Weights of a small transformer language model: LayerNorm before each block, 507M tokens.
MLP neurons of a small language model. Each row is named by its layer, matrix (up: input weights; down: output weights) and neuron, and shows model dimensions 0-191. Each number is 128 + 24 x the weight over its row's rms, rounded and kept within 0 to 255. Numbers have three digits each.
After each neuron's rows, "fires on" lists the tokens most often at its 100 highest values on Wikipedia text that the model never trained on.

L5.up637:138135136115098137171133131149116135131134130148144160096119138111164153128127138124122105106118081158115113109121147140133123115137114152144117189135161111140128127056117133135110080129138154153146154088126133112124157140144140124097061118122121119128171114132143128139148170129115094157169078134157110103121151094134172116130115100128165114154083096140104096144097138101100159139135139129137129087091124123136131148117123080130120161109140129154140133124121109096089121142134187118113124140140191138102130110075154116135157106124122108099128122130129145147106165070053172123
L5.down637:130099105134134149088092160118130181146078172150122127160137102100136104133100125110149146135145154113145101169126124106116113145122109125152159116128104160112161158144165107121118149131117127122141115128114121168132103110114098138146174132095127141129090149105134128151085086108113125140128117132117156116125124122099126172145145130142075106164137129106111167119144149136071095148099125161115112146181135182179132096121139109129138189130147150121131111104137155129110050174112153128128158122082127119124094111110088078117130125143117123110158182116100141105128118114153146133
fires on: "in", "ree", "ora", " family", "w", "tor"

L2.up488:076108114094120133171138153154115122122131117057152101117122131129081131112110173143090115164144150076123123128165163111093116158170136171146117141110110136104155174107121107144166151132145154159118146149158155136108095133098144138129109097137109092176129152106145107108103139135147172114143111096129119136126171125122139086168128118107113121092139103118123155132114183124184104105129141150125131123118124147131153143145168079154148142134121166138148126112135097128103140148126107140130110098082104097161146125079139106084167122137098114110152151100123128134167100126139120111
L2.down488:172127126134137102142124136119105112122147152110170111147154101146119118141134159103163132161128146169106156101126128118169177124139099142109139116112093115118104159145111114103117118133117180096132078101145105128137128084152138118114149132129114141129090123084130104131169094116103121066099114119113099072172154124125124107109170116123144123133175133137165122138174116157139105159123110147144126150105126120135129098156145112098110156106131158158108151120118122197113133125083141083084153145121150143161101148130123114132177161093183104129143117116104163127126093130122161092
fires on: "-"

L9.up234:146119075107080139115151134159127143169123133168113141097150175111108123113165115135120139088137092135129104111105163157119131141097115127152152156128140126180160153157093155133086085098122105108141123159093122154159124140144110153144098142109112120118155109145181112128139141133106178114128125178164133130136148122118140135141085149133113104137099107123142093129103070149163100131121133125115107117119140125119146148130126149127149125107101099182142161124097050141133157136135167105180100111148135091108115130133110158128101105100141149174162145115148116167130116097095137134
L9.down234:144161094111172098133106134170137093174098139143155112125136128124095114130103089122100129122080114140160130145136147146132080137122158130126153139137137141121151116144139161103156084115139106127087103134106111102138120118146115108147095116111131136136167108132121141140108137120140128122139141127133128144141153133121117128118132114114163084105123131125121127116081139127137120144141091139149114134114092112151157092135155131198139142125115113086139164116187129124159116140095171101110124168141105137108148135048131103200130080146152141145110086141124176171103180070097113134
fires on: " she", " a", " is", " was", " of"

L9.up701:124124098136154098139097127127104123136138118112133112122157152124143170128096156148115097156138127150150155108137114126116133108141120183120113154146121121144201139111133177130109144106127120086084157132087176152144113186115142145147139192153076108151128139155163161135169172148142140126125135167121196126127165078098125092129078135146155152114133100127161146113146156093108108155092112095124129119095096154135118119132142126133127123118103118134084129122105159110139116153164133122139117117133094166117141122149108127111130102104085118091136098117101089149157161117135130136
L9.down701:104073109136144142179117142150117119120171093112095123123117141103131128084145152129149114111121101120132137113102133155122150122171124108133130168120193140142098121107112118107089125135158138121104140120094148132102142121136097132150092174146095136113125135156189136106139100111143133084120113141129123189167095081149148105110121104164105104113126089135123106099145121107112155148160097136132098129133124158113129136168108088184152142137076158151134129144130150066131166133138131115190117115136120182136128139167148128148136123120108152156117138116104114164140113166106119106
fires on: ",", " States"

L3.up437:125140119103131135156103120147137130101158142118123135138176161121096188120126117139106123128146141171133132106131100123118112093138129091124084132130125107100177156108131152134115135076121122103134163116114134151118127114124154122158153132133107108148141137161152153125116156100112137128189164135139182108119185127094111098127136140137117153103122158126106120126098142105120160122114146114135150088118100177094165111131142116161154132081136092108090114072098084125149097194130156173123152156113123089131125150135129148086153097173102143087184143136119106138136139135112146120
L3.down437:137116082120129098121140125125119086158133139120098130099118118120154112146145143085143123146103125096169166152132153154118143165106098139110156166098125152140112193159127151133147128141103160136139101125133130118134119166137128125136123103113140124125187114121094131127108106113134095123078115130103117125135113098133145144124161147139131135146140108122181140114117087127094098116154150129082102093094148100166137131107108086081127181168189154132147126179104188105146135144111127125102151140122135158147183130144159130105089176112147127104099094122132130080107117109147111137
fires on: ":", "-", "|", ".", " |"

L3.up146:128105145133160157131141153147147136100160146101129057124128124120115163166162163096076080133084119134094143110146142150146115125163135134157099147175129106114124124102130155151176147119099146134131141123110151131143149112129150127134159128149116125166132142139145123131155135094150113150132086088100131104129146120120127107128073135120133127102118130155142148090133115133142139119122096131147181128072106132133160091158112101148147123133075211123153115118105087104119110115114093128129124123116108136139164142083117138091168147116110203129126119089162116137098136120152145118
L3.down146:087157136095145143119136169142150100123131136133148142119153084123153135080101134159120159099167115102106175131079138132108097152107091111138139150130130075154151166153082150089169102148133151139131136110126123139146117106127110096120163110169165154103141139106117117142142150136114161124127109106110132096166122125132123092117102151189100114138147150111119173132147147133098084172097118109090119136142136074100130089150123150137157138115097137116133129122142101158149132157072127095117132128097143135135116118103084093121161124144147128115173144153148116167127128160151154093
fires on: " under", "-", " main", " through", " based", " as"

L2.up444:133159136084085145131107146122141112145135096092110131152152119139136139080131138136127121128142162107108112109135119144180069133110140106159119130148149092115107102125137110126121162106170137144120128156112140126137165123098102197133195166156093144086146129116136137108102134094119128119143131145110140136142165097118116086102141110115115140105074100149121104143132121135144111076133152124135177155155107154062127133129144141162164110072089120140147136095107170096111163146170139086163115128133138107145138149124112114092154103132128127129131162120113118148138137172145143095
L2.down444:120096132123128100171110161129148094121113161150119103128164120144107136102116104107112154066111104194167109158097107144133121119079127070125108093146146157118138137124092113118119140097116157145124136102104107082102123130098139150119074139155099136175170141099144158151094148122129129120123113126130169163168106136121134134127123138138081070153141145138097130135079104117135134176133096124116111150135084144156095161127124089124131153146130119116125133168132117135130115139107154130136142112121142165150157133151126134168175140136138092131125137130153152101153176096119154169
fires on: " by", "ed", "ing", "d", " for", " with"

L3.up762:072116158133119121127122115128076168132208141111090141151150144161138125133138115178158107119086159136139118135128135145137141145054102110150120151143108162127153146157123096132100105119103138134181099125112150127132123116129162127106136132147125097132132120145183129109158159109140155133141147109091120142110135083119146151154126114114129125139173081139108098107117133095117122124148109135095115161108120116128087148126119124104119125125105192122099136111134146132111132103160084135118147097120141153108172092122106142100147131075115124138115146079051114133109125169124135124
L3.down762:156121107159094124147079140150131134118122123153138167090124147120131112120156136125139145139076107121158118135130127124111138132130097115139137130130112155165096153089094158148119130116151130113146129114146108157090117126132081136117131134114140166153147125146148118132137067130133112157143111182091120108128133142105076087098146156085153171142109156149147100143129122157159082146125162128153166130097119140092147107114120156127111125173080104137162112120095140119142116100177098122135189104155108178136150117157123076123114151139121100108075134147138170140118134099155081111
fires on: ".", " tra", " decision", "gen", "ser"

L3.up73:100102128142138126138102141176129118148146128100116121157148104159096170100098122173134135156165138111062142121171135144113086112131139146172107128118188120139120111115112093136146120141127107134120119156162170168144116093102161154130155172145091136164120112150133101136124145136165161113112141114156127122122140130131138083168117075105110141109119140163138193079103150121097134163093120096084146086149134123133158157130147120116166155133123145110117108124123082091136136129128081125115101139141130133114134104107152137128119110162092137106151152129060134150131139125150114119
L3.down73:142157117123122107083139139124101130105114110105129134137098134124146078143156155091132124138094155144149149128102157113100142118094130138106174115112095139154106173145151152107103149136120085117125149135102088096087172111154115104148106103111144131136125132124131175096133082086138114122101130121187137070121128120120124159109173131163129110111149144089160103126150150163120147133128154155150150120162130113135094116109150166115098104117136169129122174123122099141148139080144151133175136172160105114137079124109116179159133134088133135168151107130127137113100112137100119178
fires on: " new", " early", "Early", " the", " of"

L5.up661:141115132111108183145144156140117112118116117142107119101167145107111106155129147158148134085149115188104132108119113176084121098117133113168122173153149149131150117114116172121141147126164120100146130102103153137141148140095114175156159134132085097159177144128124090103154111147091160105167119143131128125130138116095117120136130114077117114083132106177120141130096107133111108106170145142122095076132102142113156160129171105184131160131126184119140132138121075127129150104125116150170131141151145121140129105153177144125154149145079121107153148124138122092137111122151137113
L5.down661:136162154100117132118085134165134118116086078130093137195163140126124090154160139138125123101116131122118118148134128151117115141097139129126119123104121143104114124149178168130134141170123087051116060148105120137125125109112155161140140158131088121144127121117123104112089129121121117149161144165087119077114138128149134148126130116149158152110131108076155121126102140153124097084131101141135167111142115134123135139117165160147114156082164149120079141164125095117158106121109174094125095127108110134144154112170111136095135109143170149116155144174133164133160118121120131122
fires on: " a", " an", " the", " appointed", " given"

L9.up345:100145124106130134144153171135121124143086115134118164143131148169124189118136168174080111147117112080121149118132138116091105131144133072131120157135137119139146159116148131110116120101130124122092131124078171143138136110084115136131136142165120139161140149124137101109145127094195146115142163169137157103128134123071131117122120073133091138123089126152114061132132160079110129092115146141171124118106176148131163155147118119119144134139115155114163129124095077115130119139110097108138130084136151100116140126117114109132126115143101089170141155126081138160098120149102109133
L9.down345:109132110125112163123150116118115152167085093156114110096123138102104091085118097129141135089121124129120098120132139109150099116143181091121127054153158115112117142143141180100119105083128133098149115091122102125127110092148127131135143099126121113097112102140091164120068103131168151177161105120163104144092130120148139156125141165128109152145133144149110170133131129119147138154125139155126137107146111147123110158134155142084111118110148155102129133101143102133151117171103191098177114142137134116150149121139150125153129167145163152119126094124127094131087155142156175166
fires on: " which", " who", "=", " of", " The", " the"

L5.up584:105125153117113135172119124161140082155150103141111108147094132120121139054124113114136113138103081131108165104119143161103144126076082110127113139130178081135123130081135115125150121139139164089138114129150143122103161157158120105126114113096116118110142145141132128113171133142120136176152127143134147147136152096139147143168118120099113102146122117135142157108111100107115139114123182156087143134122110136155136108080140113110133126071126148132155119110093111143152161151140163164121101127129154148125085129102151115124141106154151160142178158091135156128074157138125205119
L5.down584:093094160103134123133102152103127104114102106119154147100136101104160102144153102158179110074106127140151125165172123115115129139091141115105111127197147130137111120169138094132131161107163092086151126110113133134159144099140135130144126138198119154156139138134116120156125118148146127143140122077169148114114103106109169159105145113113082171100177117161134125140117144137137118113135119137094074100111157132138122155092102111176115155125112147077109120082196155160114096139144147110155106139123145099126129111132126121087151134118131126131132114142141139138091110131109130117
fires on: " Fil", "ree", "w", " own", " seek", " set"

L5.up753:122168123084108139108124128160091115126110101097130139133116125142123146121136135125129131145110158131111085136096155131114116134145120103163136116158122133081166128133158129116073142138159125094135129125135161153118186119095132178165111117159105101217177103145116117088126136155119210140124128104115136120151168110102131100138145119109119156138105124151077184080110119103099143077119131119119129142132091152128133101140194109157142123116134112113146131096126121151115140144133130170143122134166119115127173141171130162141146113155087119113130138105127136131096126130140122115
L5.down753:141154126135127130157122110179108108155101145112148132138113156207130152117155075136100153138116157163148134098068084100106113110180147119187131108110103094131139117163118110107116133136158163127125107150131105137108160115145170089133118129124094115109082168155123122114111150144168121119097112110125138122100111137082111114062129075121140119137137175128143171096177117119113126125119139133119131115131123160119135101157142084094124124130116111171111125180116101147149153139160106093146116115130134148150149121141120117105116086123115130127137137166102136162124131125147141164
fires on: " the", " his", "-", "′", " a", " her"

L2.up529:125104130115140096118096158126124149155159156115092111150105130126117116080128085126106136134074128099115113129147121141101129094151170140193109093081160121160139113089093115128132103112125111125111162146120080159152147118097106119109109142143122125114132163096131107117147164111140153125097167117124160139126146130113120099139156105072133149123184155154157142062110105118138092118105094119127105122114122196138139117152146097140162159144134168148152109148175084108118150151133122088160135133160142153129142139106119122126138119154106183103136149097118109143125152110146129129
L2.down529:171095135121175140096113143138118113172106154135130155169123094091102125131091112129092163149110117083117116146113087113115142102117141161157144149093121123149098138132117158099129145071137121153179171093140128134140138132134158136124106148126106130144131139133115124102086123114145110144135127097132143156132126155102104118077115125129177140083136166139126112133126090136168085118101114109160149152130134099103103149130128132114141142148114161152092092084135146143147099108104090181132148122108166145123118136123132111129104090166149164147177097144097113137141121078126173176
fires on: " of", "History", " during", "During", " During", " to"

L3.up699:128087115119131161157129136098138170151165099118123140102164152145113158180137168162125088145132152091152099149116139116113117112174138145109130169144126125138174130126080160137119116134131162112144157109107110151116117163094089097157118134165102125175137163119158167109144128151155115057165126097138157131112118093121154105148107125123141103089109110120154137101114124129123160165133112174123141137122152154115145155147155122121109133086119143159181132140122111136100130132123093129135143090106132143080131132143159123131134099154079105139117091105154072096119164143136123126
L3.down699:122122101114127136182150105122136139148127085099153120154145157151046156184159097110170137117124099166156128110132128097121133145134142128121134127149132161124109148161094155127136108092121166133099133062144141140108104128105123121157125099141081166131114150145090091114140116131137124124123132121169124108087155114107120103116115145133149138138121150147145072102076127159149142143130133145122121157096125154122155119147139119169094131113080092177150148085126114107110119116133091200128138139107101132137105123133117141146142150118145110102128148120081131144137106129190108144
fires on: " da", " qu", " Qu", " day", " la", " of"

L7.up648:096113128124120174150118111115154148149148124079125116125114128114124180133153119118102118126135135095122124136119123135140080104152114102126109156096112089155166113136134107156124130087153134139137129114097141135133134144123129124168140152108127111176149136152155197105139147076150165094171122139153158129127139143099156101126141136122130142112099109140153101131136138098115146145108123126116181123113131158132181162126113092137140145070085088163140111092101125075090114127126124190148094145170167150130155122137122144133125089099122168148156126120142076156078114133115129151
L7.down648:091114133136161106139141118119095120143111150082080157166101142099135136122159107097178109111088139116164159148100142162150117097161128116132145166114139063110122180102129134124102134086130172117123118135117127118158087123125130122129104110139220153122130125172105151140123118104156132081140131128139099127099109132112142086151143102168143140083150122137145114143131134122067146137117140125110167137118096136114131162122125142119116149144186109127129099123100117123125121139120121146106112147122133134192119122124137129154110099112180166129177128136149121146080127157132103119
fires on: ",", "\n\n", "."

L3.up536:114133107138109149123105126108140149134121150092108143132134153152150181110111128108058120129117129079134168138130127090134116118128144134166122142102118127140135106097117114148104119081141133136114155096087137151154141126099124143133148152177088139156177158123159109122122113088143151160103093101116168122124178130094149118156116145100132137106058126138139107116171117150138086103095134106099115113101078160129161153161141128135148162125117129106168094120146081151088133170154124144110103126159163155136106133095125104094144154135139124147140154141150094145124125138136092081
L3.down536:171152126154137118115112120131128098118151123179139114093119146115097094119142144156167101142124141143145090146094119134112118097137139132072145146161104135118120147125183124116139138119097146146154130127152146094157097139173165102106136138140193119111132116137148140149110127128145109144136164148095149162152094147100094112151128168109106110108111136112164122170090113123092092091119186079137114165125160124138130112105158106084102180109131126123139108118119133097150133069132122165149118112094114128166114105120139102121114112138121117091130137112112164071170129113120163156
fires on: "–", " of", "]", "/", "-", "ly"

L4.up621:115086130105110121157116188127138142104132071106144129110171154110113172121107118123101141138140101131079128160172126121093091110168126135147104125168128108143128138116120105145124116104084165109114114086117156128139124146101161156161181160150096112141159104109133138112090116170146145143098135133103158166128139102100126101176107115105119119085129136179148119140108141102087104163163118135094090123124094113148155144127102109148121116120129120134121155127148102121124139147150109146131147104137156115084099154131122142099171138136080099121152116113169108152098165180144127136
L4.down621:134167122146166151125139114103130124128098159159125109160072123122142099124143175127104166161120120115090081099141113152081197177126121112115079109102120113120140117150130174132104120159088124119125137126069137141110161122139180146157152109121106118139102089115122155120131117097166153112140114144128125139144170108141148148105116137141157120139115108090133157123091099139114130144117120082102144133117102161132142106139144131154117117158084135152148125170122127139096162119107155170134146092108164097111091132110147101098098122117149159158115143122117160140151140141136085075
fires on: ",", ":", " 18", " nearly", " different"

L12.up41:129154114111139125184120108136125169111174111143137133095192149138066082159145154143155123130131125105159097137115156119127164108158107090190147131143153163145115108093149167104114114148147115129090126116086127126168109122120124162162143143141107129133134171140120170144154132087108121151133147097145150144127145109084130070135128120082148079108116088161122135116103121152112101151137124132132097094151096146062150127151102129141125157113120086126134137139087112108126134099126161127144124135124140141135138162108120180122117090151128138128118125116078136155148142136157115137
L12.down41:094088173118150126127092137171141169129141120120144170143149146187095108147127166115103132113072110112092143160141100125107167114142108158083119119170127108093116177143133098113143171088130180107131125108114107116164140120120127115151163114091101138153093122183106120143074112124167163135117135116129150124104151127111153100125148108146125141109131158097122115102145129138111138142133165146123121163154116153120118151139104132119121115117107197101143111111097133090118106160113100144132094075157102169142151120113116130139114132135112152132156140155113104136102145103128098100
fires on: " is", " was", " became", " remained", " get"

L2.up667:137089132114121136168114125118156114118141133099139098123141151167095165123112149134070097145145146130121140124168155136117089097136142148134086131128137134129156154112140133136104126123101146098118138165143164158143110106092139128113199154159122110137149131133147103123116142072150134158132104134118163098143166121105123103170120096082122132161135086155076136091148111140126158141127166133144123163086091162119194142119125110138140198110135152129133108144108102114090110145141142179115109147112137124151118132124176111111180143142120093150154143124152153152114145100122128099
L2.down667:115127154137158117151174158121081110135103151122127114164160145163092129134106161092145115163128154099131144132088106134126154170141131136148135109092142109107124135131093102111130130120143185130102095098154108113149142130170106111127123100127126123129143101134103074097158137138152128099127145131140110108181108133162119105147156149136126110129154112115192135117098098144086112158117111105123090117162138121108129164100141103090100154090121148130121127086137149128150136137067117120079147155100125187169105143143137137156110129157184122109146134133116145148136123131075156087
fires on: "-", " already", " actually"

L10.up134:092101149126141130138148144111126144149128139135149130155156156127104132143131102116143107155105146135125095139092167102119154118132115094120120120138156138106131114104091151175156117088137151098116162108120144161152139197070110138103126107147103134142137188124155142131131148172146135063141154122167133126114155085122153107134110087109105116134136092182144147095132154142129124156132082138089113097127121099138144145127107117126131147083118119175132135136149132085109108090148099140076132095137153155113094107097140132148158136103060150135166134125114088136145147117131099146
L10.down134:125140111082141098118110145114135111082142113120111147110139118110104140160134112088172115166131121142150102131129123121155121130164087143101161158087083172126122161119105140152102103117148138106115153132132077113108103171112127149094097111158166122117113146152097127161150138119119132090113123121154123080137153140157128089114111101099127104101147129123090098124116141151091147162168108123121135146124148093076094135121168113169115132157173173129133104068146103138116166161137143123088108158118127137133145149128108126165137124183162103159163141138149106128169162121132126111
fires on: ",", " ag", " ter", "18"

L2.up635:117096118124137137144119150154147115124118163142146114137138096106138138133164103145085120156130118129114151128147096133127118099135133112160096125150153091136153120140123112127150129114132157071115125133115149148135155087145148146155143101121128129110165182116172120085121178115137145136126109094112127099129178138102157127168140114094136148091093118128141135097159113122140129144116145077139186135097134185095144144180130103128142110145142158113113100149125110123128176160143108197129097124146167183109139099081137097078116117130138142114147143091089141116091166098128101122
L2.down635:156146104139097130141103085103119122090105130131105123157127122157090180134138165080140074152103137118125109117146096149121099161135135128102142090115103130126166179149116104066134104139170123202132151107145124112065142139151139115124136133119153128176107106114085175122109083134134105110100130111164142110132143108145152124098117124122118125142140156089114169114114149138121132147107123149105135139185121072100177082143152149087127134124122133141141152111164117134129113149098126139126161142125134137156118168146120143131159138127113156138158112111136110166100103142142112095
fires on: " for", " to", " in", " on", " against", "ing"

L5.up91:139144147115146156148083144177103142135132117106075057149113172146135129095129131115092152155110110165079111114137158147110133100173106144142135128130145128114110151129109108127154145108167135136167158124113118140117146117147125184130134182168119111150124137123106095075146105127135094152146124152173150155169148120150125144134122123133086122091101136154112163126113088156122168148110163145100152124118097136108190116141121118129161184108072123122134130147152077109116113123119110112093103129121151150162147124129159125117163137128127132115121145120153072143118118126128100133
L5.down91:120155150097146142137149159111133113117141173154129148185129111114118112152151099134142122115121166108154122132111129157127151173150128110159130127145141098119102143141091149108155123138176087132122146071111155149164107123098153145129102079084118143154174124153086127097108147126155068123088152106144130063098125143148141146149114076139180107164159108121109101115136102111114107112103083158128100142103135146148127162134166119133102117102106135112139103081127131127142119144125116142176145113117144132136130126116095137133115116191134120129150151132176075136127122119097144120
fires on: "w", "\n\n", "t", "ed", "ng", "c"

L11.up557:114143106105089159158086092162122126105151109117113136150146147125096120095142169168134113134138102124116108127136190123134140135130132088094164105110155139069124135112156177142132089128092098138109105134109158123138132225115146120119135125111107091108147154135119131111139164137118166086161186146161133138138141116139121142122146111116125123154131142149144093153067144129100135114081114172123150146125101115109155139114139105150133147124129136145118137109064086135112123122091152160162114115121158129092159113110134173135118125136111156111134162134136115150120104114130118176
L11.down557:111116162129116159153094145111133129166120124132143101155148143103122141111106116118109114090122144140208129131094113140087139145135138133115093208141153116091147114137133126127109162104082080096124138066147119092119127084141072130130130099131143109147163153151084116108111161127139113126125141148114144132121107133148131105119123122140134111122131145169126088140117126152133147134133183149141103106082138156120115156115136165066138094174223175117122130119156119121139106119102121138154124117085102130113115153137129142151139098138161131131121116154150110123125153130140113135
fires on: " was", " is", " as", ";"

L3.up403:134153126121115171141068103133093146146162151099111103149116140138176153121126133146107146129113162170112116102129112127130072163140083150129087155138113115149125190086094125151117148112183119147138134132129148168104140144124122129158169192110150142133128165103133145146133113088117104121126106113093110144134150111119091126139109126107104148102132129141158154131151083101094126134108119098092142131178105170080113082140159118127133142093152096117165109106100118130100150143140125151123126112162131103100150127145184101115151147117147167157141109149137117117110101133116161127
L3.down403:108124145113127128112105111129147116106140160105117117141166110134137116134114111110150098149154127123144111131141141108162154152105162156135121129187152148111086132157156173096135119145109130133168171133163123093160113124149136160094109125139081107138144102127143074149094122112098103111095113184114139121168133125116163149141120166067146129155119068117118090133113114115139142137148092119148125126104135111169137145170077154155115117178077127094099160139127142148129110095138157098096127115129092127151104130085144120137140086135119119073145143098131100139148157143101152150
fires on: "ed", "/", "ing", "are", "ual"

L11.up597:104110151139096119134120129188158186138137108112101116068157146137109119095141165156162121120109106136143161101098180144094126112125080120142154144132159147156129145133139165122154124159116102133109165133077128124147128179097133151101166159130124145126171150113125125146115122113102145098102144142143103176110119111129123108140132097127129111157101144125130139112075125138146067112126071140133110108114143132135139109135154142138139143110113107136103168161135107128113109108149174139152148161144133137160106106145141131130115092164115178083156157112147134157111076085108127100
L11.down597:096125136127101129146122095090118131128096116188109114140142062105140092115126139072087116120151151145183112128115140131137135174159165127094127132137115108120155147114105117150147136125128118149098091108111126154134172115095118142161116118135110157132159118158138138144136153104124138137141098145149128175125143133165154107128122153176096143096097169084141105115154111109122158128110112106111086142127117142150135134111114103131101136111186148084174136103105135097161153144114119106143128134123080122142184116103140167103114145110165110138103116129115108150170180109118084157
fires on: " a", " is", " was"

L2.up504:090086137091128093156114134120145143135129107117120120159156138197091160102105134151112130164126097071116135117148140106089089145123124120161117134169177121125129154130126143107127135136117139136107118133097124165140099124140155122135111162177128157107135146114201130126160114108181154116144146113131155095122162137129152133158129125124105135121128106115141122076117111118155117144104125092126159116130172128164166126178135101161156115118171173079114100126094104115116117154147127154120131077155139122090130109091105133105186148116129169150126141117102136135126110116127141080
L2.down504:102137111150104148121122113140169114116104161132105128117140163107077122141141173081136117103095130140096142154109102160127108175134138164140152146092100141098146146151110188088117124116133110115122117104091142095118107126155101140157107157150148135164096117113107189117121089137124128105129144121121125141058114150128095135102154138177118125093135157172106127126156170130122112159097178143130158102171137158131107120102125167082125153126120129142126119107163147109117171129146122105151137124146107074107132117096118113106138120127167126146170110097100143137123102116135158170
fires on: " of", " for"

L5.up489:133115169110126092143107140110167147142137128143114109154169168138114148130121108126087101111131082145108073127094144152096125110114072116107086151093161070125150106094107147125131151089108142105083128126116130132148112137102147124117140164154122143102124163124172156127140188134137145120128143120139131111119157112137136139164111119149098173135139155130109143139118093144128083110145114149099127080139135141136140213171113114146157122108134158138165137165138093108103130126108108112123138107115158120111193116116117153071107096102125113116172124123147140114152145129136112131
L5.down489:113148073122134120146136117174165184118128090125133145126125129195104093128140152151137144118117122129186177145162117127133159126147123096138123135116104139130152081152093100126125107152104178150112122099119119079135139141146121126154136108096062096168158151093127104120142120119109112095129110141170127154122133118125142145138139116101131084115114128125094157151086089122133153162127117140151097135111111123119113087105125151166096126115091088142165128126109178140125168088131148125178117110141177168108115085147155156132117097145140131128129126100114125140114114139157137108
fires on: " co", ":", " built", " as", " is", "co"

L3.up262:090119110099147135116103100173143159133131143099108120120157152125094150089121131151121119164106129129156126143111117130095153132165132157160141146105124093103136109109105142125138111143142146144105149134129127143123092115155130139116134159159091123139162172153136127130152161103110120147150105138107206174128151118094148101110143129107075130108118125101141160118116096144172120137129107104117136107141129152134137117142154129152138190097076160122161110119137054101143123126171106193130085131142139142138101130104080112111150098184077112127131134130142159175128109116123122120
L3.down262:100093116105106102157132080132122127130120118144068129126141137099134140112083170116090154140154166114137171127127094135153131153153105089120161137135110125116153133142149146101134152095090129151101116129124126098145101114122082164194112116130148139154123162138163123104102096106121117113124102132123140130099096151128150121169108111167124123122137182146130083132163141157136136134129148152162113133151157092117106169140107167118158130146196095049124146142124098114140106102139143129162111116114144161129135128155122123178103095110144152152123115103129128096113088091128142133
fires on: " to", " of", " for", "ca", " ever"

L5.up687:091136110107141193165097130138136164155135140114081129090104171143124145127173152119139152110047138122127125104127160129096055089155137111142121157119136114124108148134125139120138150073145130129138108128134163152139154124119092143116128166149101130163180112156143103078138129104117128086120122106148129132112167122118111123143078139120116106127120100147143156095128139158089142120124112108103146151136133191115167135147152135134142157096106124116185130069141074148104114131117128133127095106153151142109127133112115141123133152112091112124102136124143087143107130104115130117
L5.down687:090115130094152160164076149073116173124156108104117146135138161113106155103147133154130126105080151110147163108073134130108123134111111103124140178106118113130138152124135127111078116115147158115125164121082141111148113122105143164151123111107128136158170144174132122114155133094128184093169168135146130121126145138141119086162121096151161094109145121137131124113105131117081178133114122126081149142091109153114141145133131121158156153107065157137130101112129095093127102144140169144143119125146137125149154130132135117146122078141135146134151125140152117132052131129105112139
fires on: "\n\n", " and", " died"

L11.up515:137097138080127129141123118113136154127139109092136116092149212139144140103154154143172113131106092162136118101106148150130153117135118151125121122142182092161134145104154168078164110140131162132097123133099113153135158143103129150135128120160118122142115157122105127125145152091191157146095129150125126103093156124126146112124060138185124101149120143097128146194088131123156089110150109113093138114115130123146144153153169143097119092111115095133160154116131151131128107103143147110134118111097161122104103121129146148117096139135095108126147136130128060133144100108143148147
L11.down515:132110144110130102112127113149143115142138167123140102144137109090133141112105131134113151130130141133170107234109102097110106146124162123119124139090129115118128120144092119111087115135112117148118140168129061155157118133123134129118143112100160133108120148128095142130099124180137119118122156099126098128169166159125132175135171147112093131148111108139167147122088129157116147129109119113146144129161133115126118143094144187106153068091174137126143100152099125146164135101118123115131102110088107186169175144124107142152124154117134106120140103115091131130088110089145121159
fires on: " is", " was", "ie", "ina", "y", "e"

L4.up461:100117105098147141182108102133129186116174112115150093133142150098131144151095131119136119117115133113159105149162115131113142143142130144128120133165128121134142167146098122131136123111142136133130168078110173157115136162086112125115156156112064121138109141157147123103166154138141163166078142147149156133113148112142108151151118164127093135108138084147171113146110153129119141162131116152079083112120094137138099143152142086149143135117115148158154161146170118111147115110129115137131146098098132132057129117120135148132134114079049128124116109113089101134127153156142097141
L4.down461:109116125143120123138087097169127122089127133125120175127152118164101125129151102120129154147099125129072131123133110125081154153132091166141166127106159169104136209153128121134135088129174142092152118135140126118091141161101120146134128111124102113103125108146143144121098106119136078107121136117138160128148115115128112120138104115129116115139148084117125144099102168148152153138113107145128107164133133168136147165140153122128091150073041102113108130149142103134154138126177149117108124160173112096077135113106107156118099123137163130142155092155126160150134127137159107110
fires on: ",", ";", " of"